Weights of a small transformer language model: 8 heads of 64 (4 for keys and values), MLP 1344 SwiGLU.
MLP neurons of a small language model. Each row is named by its layer, matrix (gate and up: input weights; down: output weights) and neuron, and shows model dimensions 176-271. Each number is 128 + 32 x the weight over its row's rms, rounded and kept within 0 to 255. Numbers have three digits each. A neuron's up and down rows have the sign that makes its largest values positive.
After each neuron's rows, "fires before" lists the tokens most often just after its 100 highest values on Wikipedia text that the model never trained on. A number after a token or word is its count.

L8.gate977:157168149060113164148121139112107178148120132154127061143135147156111156138140101173142108103150116100156129127166085148192062090120188154191179086080158117111138154105100137078114091112156065127084161089135121120085147121145145056123127137116116187097111111113144156147123202065143095118
L8.up977:169095175163099171127107111131160133160148099061112070090090122149125140174142117167160134158122090141096084160078097143146117153188138190130128136069107134110128170062130128122122057128169071148058190149091182055144099099112123158148127175132113110112158178071130192095183110173170169078
L8.down977:126143135131136140066151125172151113075122124076174136134117106162169149212125135113159150114106140083097117104153125098155147116156116134105118088120123130138121144066153124133141148149184134167099130118113095135079127146102136143139085164106169116058090081144165134144144104125154114164
fires before: "|" 56

L8.gate1134:120110160096138204131096108147135175096127123098144184182140143122183152131163089144084108136105141067154108158093027094108133155195144081101194162103137145174035101135181127095130103109100159124152203157134132098158153128124191135161130122100163178151129056116099105088128160113174110155
L8.up1134:137144148143150124153120129148151138179126158101069125086163157123121178173175106106139091105124140095183159148107123133086130133187069126128120111145146122183125103145122067146103105136164144176142151133064143090114144104121139104133153150161092095130089163148115131089173098190144117055
L8.down1134:154142212083168162112113157166145136160129087103133120099088147167127100105138124112088131093140127121140160145118087093124119164087044066093103143138141157151070166162123146088081119093113133145085146161103181179146141162145081097071134152118139168168071187099172098134131167084153088106
fires before: ";" 32, " " 26, " Bronze" 5, ":" 5, "-" 4

L9.gate445:177135069136162094137145090119195100118160136082188165052115158154167127109121137153162169115140126106095128124113187123174096151131097177090113080155090142144109110132108144172176148146189120137103075111113162129132129125086172140175172105140153101193156126096144148111142119184137084092
L9.up445:168164117099107140164108142087130154148147126144166065159160116133098128098155133201142156105100103151123085141115149144096202168086092136113134136181154186142101120076167150117089070138081149079171113193144132085117108137057100174175122137204132133167135063094115117090082081144107077117
L9.down445:116117182164094127084165106136121148152131166082201158127094179090162107129139132069140169113094082157144080151112122159149089141117156121078120138071071137120119143151159133127111092138114115193093128135050068129085129115092070077079148167116079146096115095108157133117127116140135156141
fires before: "9" 100

L9.gate317:106161069143112101105130150132175086151141161121065094101109095057128115162128134122158121104095109088077091102143088146123143156123140111097139105137145101146090140149111088113099162128193170116090126096112143187067079099096152197138094062146125132173130119162128169156119143151118081138
L9.up317:134109126152153130131165090110140135138076137151135104109104164117044151172147124122138206103081154109149168066099163112109160147085091142100118096130113092132151119084111171111092168127135181104138114139165128090126117093108173194116100056099171146151090105172154126138124141124153154155
L9.down317:131111131105088183112183089133173139136058182085190094109128083103144158085124113150140132108109108114095131114162094199116143100186148101107115111095144090144149125132116189110117157131068146179141122147124094116144179098072156170170140142185118070084116055172112064135121127062141104096
fires before: "1" 44, "2" 15, "6" 9, "9" 6, "8" 5, "4" 4

L9.gate471:100102107100071153160180194156146143174060134116098134135136199150148113128157137140116142113126104116114120150148132133133163104067174108119165071110063109123152092130107129139184098183112125133172148098119090165153115081156111123110108116103159148181141175094140134151130094106149138137
L9.up471:106148105053112103112103128130068119162163155128160143146079079148201132141166115169156102103115075081123076131120133149112138179119159107163112105111158144126150171075081162084140090159113097097103103139092118100172163168138153087138139141087108102116140136103086185143203190131129109109
L9.down471:129152129121133096174144115052216209128156187117157118141174120137105106144108128109130149185172142136082175137132112162115094167075155138124155109103135124112112133213113100096133115125118120171121143118147107149098085123119120089151096123137061170145090127069120099110152131173098136136
fires before: "0" 50, "1" 18, "2" 12, "4" 7, "3" 5, "5" 5

L9.gate1170:092106112152153116118112162194147156151163116108108130152098127149170132154109062167117148154116137095144083099129156163104152130022137105104133131097110158154105158207108127123096128145134113158108089170077140124149122156077137143125163172084121104120092111164096056056124147153074079094
L9.up1170:111119139139152072100116120123137182176135126139130091093158092159054141128119153163125155137175091130131161148129134149097095136097116123101101141108119132121160108175162166077205159072140164165165128151169128087123158108152145128094096126180092108091095099120159154166151175185132134139
L9.down1170:146203116130085116124095149086118103144134131144135128150139143128081170149153108214118190159104167121166106121155124204173104129109126094133146148174079175073160142113125077097159116117069137162138123125119154105158149139090066087128105133121124101137162130146132126127180134166153137134
fires before: "==" 38, " and" 9, " ==" 9, " ===" 6, " =" 6, "===" 6

L6.gate483:166110114136197101127172131144121193099144146154108126165116129106191110133122133175120139124151119129166110094221157175118139206150137185123159144121113080163149105174160125113164126163126169117100130124173120145145135100110120128146076146132135156128112118145117122113122109153168090146
L6.up483:101137136159145141106109113145109135127092165131143083195114097142121136162141144115117115105094131128122111152109086157183125137182122111129178159099125177145150124092085174098126118129105171163071075094115106108117122154106116195135095104145102134226126135123155105175149106139073183075
L6.down483:117113181027138119113108154134126036166162128066184114163112133107131115158112109127145099132142094159191133088163140145101193195110166110142171170092153127161128130107172125101122012115175099104121132167121166106159146102136098132154153127127101135123136173159090131145128023109115153137
fires before: " |" 60, ")" 10, " " 4

L5.gate829:144139103100152116067146148121122107146135071088167127105101114106127169100112155102102122148134123152146168089166127133117104128113156086151217132075145129155067140084147134127131151088094183136157137143177108144142119100128139093143218131152104123197085136086162096180170144153183108139
L5.up829:138065110154174147130146135122163129115117169139057089180109123199150156158168088084124111135093147101151158142070094102139088180112161115100181159150129153112136099107152172190140152156108136129113113098108137121094174108166140191102074152173092118108090161107167091131081156160135117133
L5.down829:172127074081168115153132096119090177134108129143144156120192126131181192159093158096138142115123118135171144126086064161179085137071157109120179168197085150132156120076162044092131146155142132081160153161099118137162129137084098132092084137110165158116082175114139143135155122180121094145
fires before: " " 43, " of" 10, "." 4

L8.gate562:136130137075114121110092179158152123098123175125128110154138156129086112137086118127107143137141146059095096084129122185104141148147212175146123137148152078133174183128099122149139108091133126177180148163070092094132126124105153152170167106108091163117142172142090150087142171147103086132
L8.up562:117168076081160184120146157107161144163134144114155171109145116106088145108121147144111112101123104135075098101129064128130132117110189104114080092146227106100126181108121086101125119106144100134128101087129119148110131131121182107136084183145081128120090135134161093106115179158143109166
L8.down562:149178171092205152178113123143125150084190147137134124087112207139117070083148138106105136120117105114147176143158135178162106151141148070151095113126136133134101112142115187125122152155082099101093125133113119059095174047119102100105145118155142166032119158156075183159146164124182128100
fires before: "2" 65, "1" 19, " " 4

L9.gate45:117091081131130211067114141154146098139149137095076167153053109145085119146065118131093113093151185095120217145092156152130107091122135142097145102133092127099094145062116097112094127121196156142172198106156133126134122096091112095123106130115075143146141082116181140121103082162190150134
L9.up45:122171196149119119158188166135108168159119183084153174158109172106104155121116108135175127114155144120200144108117076117137141127097103155103098104153168128163129125022126161131188149130133085174182164165114170154131148114119113112175120153136128151117157139147170168140097138087114133083
L9.down45:087116118132176124142115102160120070165144137124167112084104128124152133160138188140131101184147110155183147160150090158083126116099136168175115149138147148108149158160131174132142143162131074116064098113064042142110127159122080107119106132150103099098125178143130140150152178088186202080
fires before: "9" 29, "6" 10, "5" 7, " " 7, "0" 7, "'" 5

L9.gate1010:147127129142076188053095118127178099140104099137070106186136168192163086123149089094078197106177187149125144164185170172108113152127096103175105105178113108085113155110115122087128097200134041111105116117130088135163174128112148136161136090148146121106198151107128152095132127126105159141
L9.up1010:094097118151140086084165113180106180148143094192144116072137103120166103122111117156130155138119135110175127150157127112098089147136120105057146138103107155124120184141134107103111116124081076120146190109144148126173140162183180156110092171141120138135085123155155179138118104104082094176
L9.down1010:123130092095110155088132098092132149109191110061094161124147075083117092131124148173133109119090131115110133104152110158063108146153116153155111147137085126155141107146161153130156169186173112150133096053113189143131157145125191135082138135146129090171086144079163111204133163101200141135
fires before: "9" 19, "|" 17, "|---|---|---|---|" 7, "|---|---|" 6, " |" 5, "|---|---|---|" 4

L6.gate1264:103102139156181107141176123077164158159108122123178119146105163200126154137116121161118136162165143140163199063076088171095114138129125021094154112154104147159142140153108181152134114114160164111108114136161230144099155084148111152163149193144083155150123142087147061111131110167144086143
L6.up1264:083086147121109114089122200087151120169093118152122108135134143176149112160059177131158183211144149115086135100070148140116163123091134085117141176095114151091160163111126191141133164125130152147147152110134188156162107113126117125147113194160175111137063086132100119135138119177100094104
L6.down1264:197116105127122088110139157117174160127089104214146129098139158119152135144085137151086139180137126130121135140167134146091134151149179074132088133135101081143089105161132112108149103165141128084122118084123069123090102178142117095120074108130157094134113084144155104108160114149134152108
fires before: " of" 36, "." 9, " to" 7, " and" 7, "==" 7, "," 5

L4.gate1161:166121166166114163127127064136163088143140149076094132094112127072136092149139085195169088114130125091214097165138133090183143144144145108101118098149145071121183140069084085084165091112094092134153137124113136097014103136179167120117122146192104176111150131138107126147177050093172135144
L4.up1161:112103200132134172137150107186131174131151109102132159132085109114080124148124134174146139122161168098148099159159107140155112155162154127124141116144146118118103139024089084117178104148101099154140153106110090087085153106159126091102129171146102176151150108048089136153161134052122171116
L4.down1161:125147124145124103146114084131109155080140091135081176111109103154133147112110104182154141102159131172148106109143148058141094123217128073159114106127087162110191102082057093101175086096067130107141184207136122165118172055154150098070187136135185134176081110131127128157096120102144143060
fires before: " |" 29, ";" 14, "|" 10, "\n" 6, "3" 4, "4" 4

L4.gate352:153083136131090147098146145094099135161142103145104143104108124141110116154115132106179148131113046129108166117181087136082106123088140145119146067106169161152108138150124171120155095119190143173103138148039169112086109125100100069169136109153099103114119139107135109027130103107099138089
L4.up352:143116183147150112138168179078154089208159150151177171154045149072119119119222107118165145152092161181114161128106202121103054146074130153122118150140132160136103184082065167164169119149139101117132179158078132204108130143090142126171162097134179079114079145124138065052110086129123066066
L4.down352:183180103169154077157198096104184130129112115130152171235059141109121104154143109132139059141088090129147189166089169136115148125128112107122146093101180087096140141099127208095097134148099177129104159143122213150121088110096125113153153061085125105132137137111082124088121083102154084154
fires before: "0" 35, "2" 7, "5" 6, "8" 6, "," 6, " years" 6

L4.gate64:121096123168143070148122154114095135188161177037109153111148102155122159101150159141079140087144163106133080117164133153092157132119190118144156098069144094129073148078135138144139126103097148168093154187154123154153146158124163116134136090154118063125111132116129163192129108156117160151
L4.up64:149114152125114144140182188147062116164111122138126120116155153163097122154118078172125142126125131121161133133172148092158065163185152109153134119159136143110110162126175149176126172148080125079134215098127118176127123102128080144114149092158131119125121067149142141139111128136122150093
L4.down64:114126181195120115071130089147099133138129149164097154158128144111102141137108131122175165152194186090116124141139084144143083183156107114115153132141119107127142166164078075132088166161122098184029102114079140170092121120105118110104105089136061138088081178098194136144165106150106154218
fires before: "\n" 98

L6.gate1307:147137102112180144125133160095148081107173113065133140138090125079143154113110170135141073104109113139089071111124165153156141131132116141156033108121153144112107072047145123122154158076114156133154109105182091151209190099171098114116124153142175079191135134147174129183175135136116169082
L6.up1307:201137132100110133143094101127137215121168110130123102103123117122149119118126149150201132073091157108118132137157170116138135096125115115111159129085181093115145123082127103092102140064152136104106064127116158181165136105116155130111122150192143156107128132134048122169183106161093120145
L6.down1307:139133104111159141124146157102126123132194101122123091133100131142068173110131079160157138114043120152166173132078144107162149127098131173122107088155152056161124081119087113137123112108078103085099081131190043125099120159120133102172143147117127191080186092102054148121105073107108072160
fires before: "\n" 47, "." 8, ")" 5, " in" 4

L5.gate985:187147121126085169088137087114138183085115085107102148116158090137141121125085186140162133074146148158143100163197138137151149105146147083155130146138142137120135148146066111146171162075075090058187164085152174083096120146127112167099141122131190172080176061127206148185141167090090145135
L5.up985:126132091146083135097115116135132111162121113113136148200075112135186182075130163124129151136164117160158150135141148123140164105158185157053124164132094103180123144098110197125151119114065111039145189095135185158156135095160123090127068140104089182090105002111194251170137127090127163161
L5.down985:085086102109147148165159180044130151135135143065148116182158128118130128143126180160143087074157096108125138125117069196096103145154183073096153141174126102127122111148115129105149131135158081130142142070108129148102107092157164108076095083065178099150110133131090161130149108140170123174
fires before: "\n" 55, " The" 5, " In" 4

L5.gate1003:120137111156128135151128143174210095150158148110126095137119175124137095139152113133069154127149094082133137116114134117093107166151139157132063146196152120186123165151088155114114133162072169142108142123164122046158096115167161172162113124129087214104112144131106123165127090111066111142
L5.up1003:083097102095112122066115121094172146111166120121143137114133121198104102105146128130170136105120107151145132121138103097089125132136137212044126099104148046112109121084114109149115195159092123109161121150122141153164085105098148146144150149114100105079123076115094081099158164058174138113
L5.down1003:145125118120096143187089157148141172163095158152141135133152177131123119081116155158111178118103124169168149146128141140160147162067129125185077138119111157132110124133148119082139117186152064112100100077106106146095164160137119123113104130109142096149203178155164149149153155179120158139
fires before: "2" 34, "1" 28

L6.gate454:107166127138136125070087149161148145142071116080091135129113149186065145109115077171137132163109148117128056094184175121110140149153160143101083129143142118175109135119138140126048136167113184168107102104140063104104110149110199143145155146173134141164093112101116123089130105137165142115
L6.up454:069121092113120140134141110160121086168098159136124171153084124142108081152140096177170141169153093111096079121159139085185126139100137148119121128125096129103105131079144136120113115119129131156098175085145146096053101126063152103182147188175123071110072140150117136108140171111211145100
L6.down454:112126083208152096072106098153139103141123195167120098116048127125126092137123169130097179125126139177077142115113079137143135122122141107152092082116140077100213158080181157145113117119164074113100178166169145162132113107108085092109132168088091160142167114173114159121177084124113147140
fires before: "2" 17, "5" 12, "3" 12, "4" 8, "7" 7, "6" 6

L8.gate1201:175124106109163141061121101068144131129153118102157119143107149132136167123168110137158140168170180129087106157064200171122137113108144154142143170113109164145146098101155109135149151157100147130181129141097136041101113123062121154191151149118132129127116143071099181105148119139130124102
L8.up1201:120062092179156163174175126119161103104146128136105104190155098140108153123099163108192117177159100166154140107169110069143118148108186161084133158209155148148128147139156167151195156170080142156132146106052148122186080137085130089121084183172145121149119143162157097155106179142114075087
L8.down1201:121122079147145126154147172168055135102165116102110156093175172131066099168141120101087110113102174057115130099086114160109104159105088170181182174094033126073162108141140133173098145128153180119161125165103160110111149077144138155116152078092135157091168125109046128113117144134155146170
fires before: "2" 57

L9.gate515:097162082179094145124136118186153141117198141089141116096167111185189147112150145150128179174096132120168162092156152140154167134139156150108123126162121148150156149088109145086146087114120110080073157184162114069110090119130132148170109158118069072054153101159101067138139091161148105156
L9.up515:155137071153177092135118100164170176025109163154123113131164043144132103071095092079131124154115118087130116119077114165096166151094116154193155139091149187104151085045163087105149109162136158191097119103168120123064156100164174176085150172034162104122112121181111130190132169113182157146
L9.down515:103104174169135162125161118112135165074128125123124130121061126120142124100115179081146104153047128116146162137108090180138112108155150108094158139164198088129127147122099102126165080090090160206101141099138202126097165118122104154123103123152139166096089117115128109144122086165091111134
fires before: "\n" 99

L9.gate862:197056206089124145144133122098153103205135168143116133123149122125083160121131156144106101076129136136104148106134135140121122101115186130133087076129145052156087130108094149106147182152088127100138120149156157070079136161115124157152188073117164119104092107121195145141154147160155130096
L9.up862:153080180191145174090146135126119113127111182060123162110159093110125094100123133088081178139129152119130145166113130149106121118171187128092121138127135145170112173079049111131102213197107090142117142180157126180144146084054111145147149071082165067086156167179112132121158116162186140100
L9.down862:064187166240142197153097173120165127128137147141142210129119143137144096130110145132112133098180109087088148075151164149166153099148104097132111108120146123171122065057152114115104121115106106126146153101138103121084084099092140140129181174114064178155110160075166079192129107093134094052
fires before: "9" 79, "-" 9, "\n" 5

L4.gate360:129156112128065111126138113123124093118126123103168157151165172129168148161064112130075116095074146097143068158167132145134145138101100114149143069107148029100109192140150148190150082142104167157151177130064039099101105088136102139134088159166106115187087116102163129121152092122139093094
L4.up360:131114180065101156122093213158119126113099107061114144173132189098072103151104148134136128134116099134124202114118136181094128106077170086141140117081133095173144128142078121112094102158105114195121163103089123169086129102139103124182054124101101125104080162088093062110169120141114144103
L4.down360:143074138131146122104087136059169088133112119164150080144138098141123165157081144157137081146185154091159141137103138106098214135140099074101092183126080153157090101116118151129172115100080103104142136131206181092096164070116165125111152161089157137152139119162179131144109162125112139109
fires before: "s" 59, " of" 9

L8.gate1052:144125091145045110103164112140170147123166141150167153095102102146112093102076095102137157128122145194109145217120209129166137129134089209119145138140099171096098137084128080174118130111154090111139114212092172149168180166145080209189073111142093165117173113075118178151141125073188113176
L8.up1052:106137168108118099152151101155089175134080103135159131119100104102173142134099115161091127138130156148106131177125081158068178176084133106104131165156077160122108140170115112182153200121048132079194173128166149102154095106165020172148099174133116145177180046143122121151186120110200182215
L8.down1052:087090152125203092153109105104074145102120106116110143128130090129109149155169076146134156130117134126146141155097140165102140156156128141128146127194164110159097112158106128152135110091200127098118100141130150210157098059089141165130143166139151137115165114160094160098149150119114101121
fires before: "\n" 42, " |" 9, " CRO" 8

L6.gate138:150149096147125155117138088138155195152101143096122167123106135133109135132113068150115091097180145143131156117116164156122104143116139177110140164118167185155103095090100096109120116185143112135139169107072113125170140129139132092164128148185077091095173081117082112147085147146159137156
L6.up138:071097177178088105096151136158159162127158176125113169110121188122092148110078122119151103139137154156161116140080114187080121137114114139120084137148124149140160026113143104148123154076111142130162128150069127149113150123132129109074143104184129117112153076104102131155153109103133173144
L6.down138:114142103121137079120077093101188141091126093138134143186174115136091110093128115074112145113166114123138150143118128142187137114122100118111159109107101104119139115162122154135135092117155205110221192124113106131143060121178108162114104175099139115122150129161132084149096139102115175117
fires before: "\n" 99

L8.gate591:201120141156156071131111164138137129174135117095120126127108099101178080094094145147160123124093146104104107120138107125183158120127165165100150137117138133045070112160165125181137086106132137153051141184126076132177136039173107150134179144120141099137146145115070157094130128157175123166
L8.up591:140113058056140138149123148159086106111155136082079133121112129172148142145079186146173150113177131137068146131133134098185104153139141108077109103110114103079064086171100095102091146080140133096165082193106148119140094081103148174126121168104145148118173159168072220155125102153139190113
L8.down591:126188173145119073146136111094105102153134110176123172125100128074134083144121078120120156112100115135073109146149095105147073125124171111093112152084118152146130134109114125129152099104099147164138100144114155201088089115097137077164082125040166161178121102100142101100091140137085185140
fires before: "." 30, "," 21, " in" 7, " and" 4, " that" 4

L9.gate1003:151177140100150123171115172111126097177120133082098156121122083145144162150141128178168181070093131116171162120104119155127135132182173076156102133110223087156154162173119131091137162112128055085114143120146183205116102136066173114130067119145156132141126135161083093149124174123102065143
L9.up1003:178170122140093191123137124143147107102152148136143118132080130123145126136117139107194143147180121105150140107128150186083156063130108085099157167161141110132102103112084158152124135128110172125147181159133130177100148060114127179152146107143129105122170134121194095055071109114094094146
L9.down1003:137121137110169130161150145134124099161125145168112121144160139153080124137113099138144111105148105086123149144136128160168166141062168126152105091137119129173123200077170085168102120134071087127171136095154145095103130076155127149048128138127133081104076187168111140181092147070144181145
fires before: "1" 91, "2" 9

L6.gate1227:127079073178104147161094202125109190141174213138114149139215142123175086102053101147200182124188109111118175152163118071093132117129138122104191093129082140173105121160122115130085084148172100148143083161074105166086104141083132106152142127099102131154143147087108101134113131140120129121
L6.up1227:167162128144118138179071158099052160091167149112152134107200078073140093100095109087109100152114097107108152097119181129122114131099130136160112086152111119176141090087138090169115124143150122181113140122105067149070094115120115147191164101162073172120168102143117083114115133111116071107
L6.down1227:128109178128127120154112081139117164158118113126153176087129109110171164143158181105129063156083119163151168101112130166131132094128127144106171156093166099158113105137099192093046141127106139168151169080218138123055174098145176152127147119122182141159101147111135094147150119140061107160
fires before: "-" 56, "\n" 11

L8.gate1268:119110118114106118137150151157154110165141132131128109090163167108119152095137114151108107127141178150134113131098108149126111181124086128181167102121146089137098144113104111111175143152128129095134131113121088092099127088170101104121081127076151145134126136145089104164186149156149108118
L8.up1268:111101157110079138124143156053131124104139139096090130118159099175100087152138130139129090173126063095191151080085072155123132129069191104130078144114077123119136187115107152188073122151117208145082100080130153221092030101224134141145106103106186104175133125148083137127156149107170128139
L8.down1268:151169135044188113143107117128134200146167138108109165154114130136174114104075138074130108103125196154113132103139180105145147127124128108124110191107154045148165040097149141160169116081145056147139097160188099106108145165103105123118113125165172118102136112094116127110086202121137096119
fires before: "s" 68

L5.gate1139:111142138155129143118083130134135116172163118137034160128167143177169120143155102151109125122150143154156132106135110156121119132157145152119117090139091119174091153128123127049099152096145134122109150092137105134103118120065139092105111123133102141166172112131154161156152162139158119175
L5.up1139:095150164113104136105083157076165070150115159118095125139098163117122120118105145188105190093160145145146148157096133100127104146063181113131082104149130155100135103119135162181113164125090182183157142079132177092133111112096146095166144160170146113149151122125119130148154072124120164122
L5.down1139:158093068151131077147082132159108139125090185154103142150124174100135155101157092089175079131143142114140110068126116183151190101136096128095112153104178108189157134083139152133091159151165127109075145129092130056112203145157117117140202105142082127143147136180159162114113130107173106127
fires before: " " 55, " the" 8, " of" 4

L5.gate911:167124224155073106127088114101119085137128129155068143102117157123090121087108114099107151141117097136128157179111149090089128140176151115116090137214159087137101129151137084136186080150130104137168174170161121118123078134098143170143131113102055122111124062138148130107159096164099104150
L5.up911:117191125108108091097111154126125179133084170106032113188102116167063143124106167122117095152133159149161073129101120108184082099176151121156150160135106141183206148058105159123104112113124128084119101194110095114134126141132125084152178096094133158129128133134091115187127100138092117097
L5.down911:080137140116150121101158152169097089183115161096174138159140147189072145127179109140154074157153107152101131066161207119137189071125072102105170103109132142146100079106160125128137158146083137091062154096153110124155167154047147107127140166125162077087143186154128170104134123122178100137
fires before: " " 75

L6.gate601:170088151141111160129131110159161060127111157118116144116152075186111127115136147121104168090137130090176174152161176134089116173168173134111094094229165083192134146093133180106125153114057147135129156102166109143109134179106126180171133180152111097100115067131085157162108106146124176053
L6.up601:103105133118120141199102129111180133127140099078103150118109147159142188160111160087152174185165104074135116111124188098168133109109152090075124138148102127201148160142170111122145156122191122107138135127133116114207097110130127177121138201157148215151074117115160105105143183116143080183
L6.down601:122169091171147140164123103086127122108152098166103132140120118084096091146180131115131099075116092156150045130178150101113122124168161118079114155166065160089123108123159169108172126173140111185208128113157135139081130154194107153106146133134170139103167115127105141089091118118213169101
fires before: "-" 44, "\n" 33, "|---|---|" 6, "|" 4

L8.gate595:169089111120119143078179211134164186095112126131181128110120146159087135127077027088124180151142090116114131114088085184066117190076163102129168118097165173075110139197141086153159155179132060133102092175118134105148100087130065097116082150080102162101129074101160082140161115091131155119
L8.up595:172188128157161067089136126158077130110092137087107089165126164145120112121147129158118142103165167160086066139117076112141116127160152125138129140126146127168123098137130124150183141048157117154123162164122099121124076047109159120156116172137081095079091137137146122145128029133125130123
L8.down595:121103109172135132122111136149167109108127106126114125105123075192140093119138077133165193135135131189115155187118098123099113156128109160145139123135154110093143076174114099122126168125175158139125124180147169103180110133124112153078109112129109109103123151090132149084107087182118201134
fires before: "\n" 87

L9.gate426:137142114063160135097124114168117111160122163088101154144141087085108065156193129116156103096152122090079123183083113160102140173136210052122135149106109137175138090159205163163120171137187097168194111147088132151159077171137089127152088148143108142071085153152162134080114078126133088157
L9.up426:081153097079132133124155063116093097104122093112113047127095178129110123190163107198122145105162170108128144116140101102076077147145193138158143196153151156145093085118103141147158128108128110066107128171104148132102112067106158160152191071171128101127112137180150116024120126095094142126
L9.down426:149102148201152128198162077132154125129085112152176105152164158124151112101098103127128188171069192145181105172055104117141109081117116165111124162133160047118131060155140100170132124129075071104158111110177156129120147077080139186159150146067116087137149119151145129165175114122152067149
fires before: "1" 29, "4" 19, "3" 9, "2" 8, "0" 6, "6" 5

L5.gate1228:094110129087044121120118120084130185144104134136114133115092161113074143053121113064145175078137120143098178152122073135112164120073127179116140100147150088129160180113165105116153150155138128134153130053120110153167136167096159107168111110102148196138068109219157078154098194129117111127
L5.up1228:057182101109128122115110118127145115136127113206121129153097097164126210129180118205092182153107155119081153151129103101109131134153174205128125141089137131186104160097091135132094087220141097144114116092126138122092070170172106155080144163130139147103140151143123186146128157102166103130
L5.down1228:129160143048137180203079124038105183180148060067142083119127155081152160169138181077080226140155114095115150146113147107083115116096141124139071129104178180108116124132153149061098137152190095140124135138142061143082127142033143124186127154129122076082094172140137127111190183145130139132
fires before: "9" 23, "8" 11, "5" 10, "4" 10, "7" 8

L8.gate810:133175088098135109081153115125148120141093109076131138131092099150137125091131075094111167148087134148116146134128157099084122126116068170105137090121158171170101149144185127095145100119126094102084129110131088093150159053116165150106102134131122103065135100130124123150146132132158115131
L8.up810:159127119141150197114123103120144157118124071180129147135094133127203147205124116139126139111162136124111094147140116117139145168124111152074107079157139154129141147150146129110113157099131089093216177105194123214135126151141129099154094102092131200088131122134071170153168118105134145143
L8.down810:172086100124137173178080106107120122056092105182109126061125170147174115125127068144154133111091098130151130135179083095135182139146132185118145136109121184083129090124118100150137139133156123081163086108116110100150144144238079133141159083173118132132169155163110138054106148145154150078
fires before: "\n" 100

L8.gate397:158136130067135050132123131108083130129081155083103185079128095133075114109066129177054149178136113165142123143140120177100096153117112130121122078144157116086124151082112130200113133157082139108154105117146094154122141162097075106163128149091163135159119146119164130179087159142058120107
L8.up397:098192136173175070069116125114118063159138139097129138117125062127092142084161141134125100117115148175106119142090126140127147150111133097133143149138121071179042130142118107144122184113113147166145146161189151101101102159145117153141130166163147128073083137093129128130127110098145111131
L8.down397:209088087218139124119162100122126126118127079084128118114136123112162112134127057083150153134143088088078049120146127119136107133152088134127148145099120125116085212098113156161065151148150106116145075169114120121136124137141120108147087136106099083072129152127053083170126101101128177127
fires before: "1" 27, "2" 24, "3" 12, "5" 7, "4" 4

L8.gate748:138099163078174107139134137112156139100154136049126104155096100182116089178110132167128164147136136149086101173119072148145096119083098100133123150114152170176125136099126115138131148213121125098028130148043171122132195126113119130107119159131081152128121124092119112111123147151171134143
L8.up748:089202150145078075131055170134141126128034152178108156138134104138089145105146110101164148080065110107134168175171085077077126130139143152120146151118167099181112071167133104109141183100190129130158119095123160113142119146105080150116185190167097122107149186127166088098156071114099135134
L8.down748:150149140092081130146158138128089145144091133140148091140088127128098111120123138077131152096167133100105202171096125157099154172119122105129208104093091135130094135117225126084093141086175122165141095132171139102117089134125121149144086104113137097154156129144102056114097085171101132132
fires before: "-" 50, " Nep" 10, "\n" 5

L8.gate872:088144166125114139042128167092146105133116165137128174194102106173162143130075139110169119092165164084105151122159130122194169121115095162126121063203119125151127134147141157099172154117081090146149161047093151136122096103114113110109139131141143112142144121122103122130137146131171141161
L8.up872:086085133133175141145189128160129132137173097113115058182151140052151155128121157167132158135179160126140127103131136089198164089111164099152078112170142156154132104083114139145068153088101129130167071045078161134130079147145176129125176131112170132157177150179144149127074141090165170124
L8.down872:059113129108088122128142092113131131065126068151121145158140167147176112118145159182096129149174181203085103179158114092209093135138092118181145138121165130133120143130120127100132135124169155135208119130141076121165196054093080098075105082135189183181088132131147081126137108114172140122
fires before: ":" 27, " |" 21, " " 16, "," 4, ")" 4

L8.gate513:092228153105084162133112087096175184111156173136146135156120139137115163118124152155106120121065123176080094079141098121075082135133081160126126086158132176142073139103119060106153152074237112115110147086178127085097136104087144120142137111107203133184127102143161202119138126127116104070
L8.up513:166162151135143162157148125085120109189184140172138054175121141079108108145122110167140170083139141126152118124160082147141104128072094127130129113124156174216146107108111123131058141167151124130149141176155092110167072139099149129124098105126106055112134160119155106136098167174137084120
L8.down513:114131136095092190133128151090148179127126152123113138120122091158159120127105134198117177117130130099161151119135150083091148142088113130112167116118140178098170137065178128137058132160108094097086109146122202113090123119077162098195118133169156076110148164144127101158122104128198145110
fires before: "9" 25, "8" 13, "6" 12, "7" 10, "ays" 5, "2" 5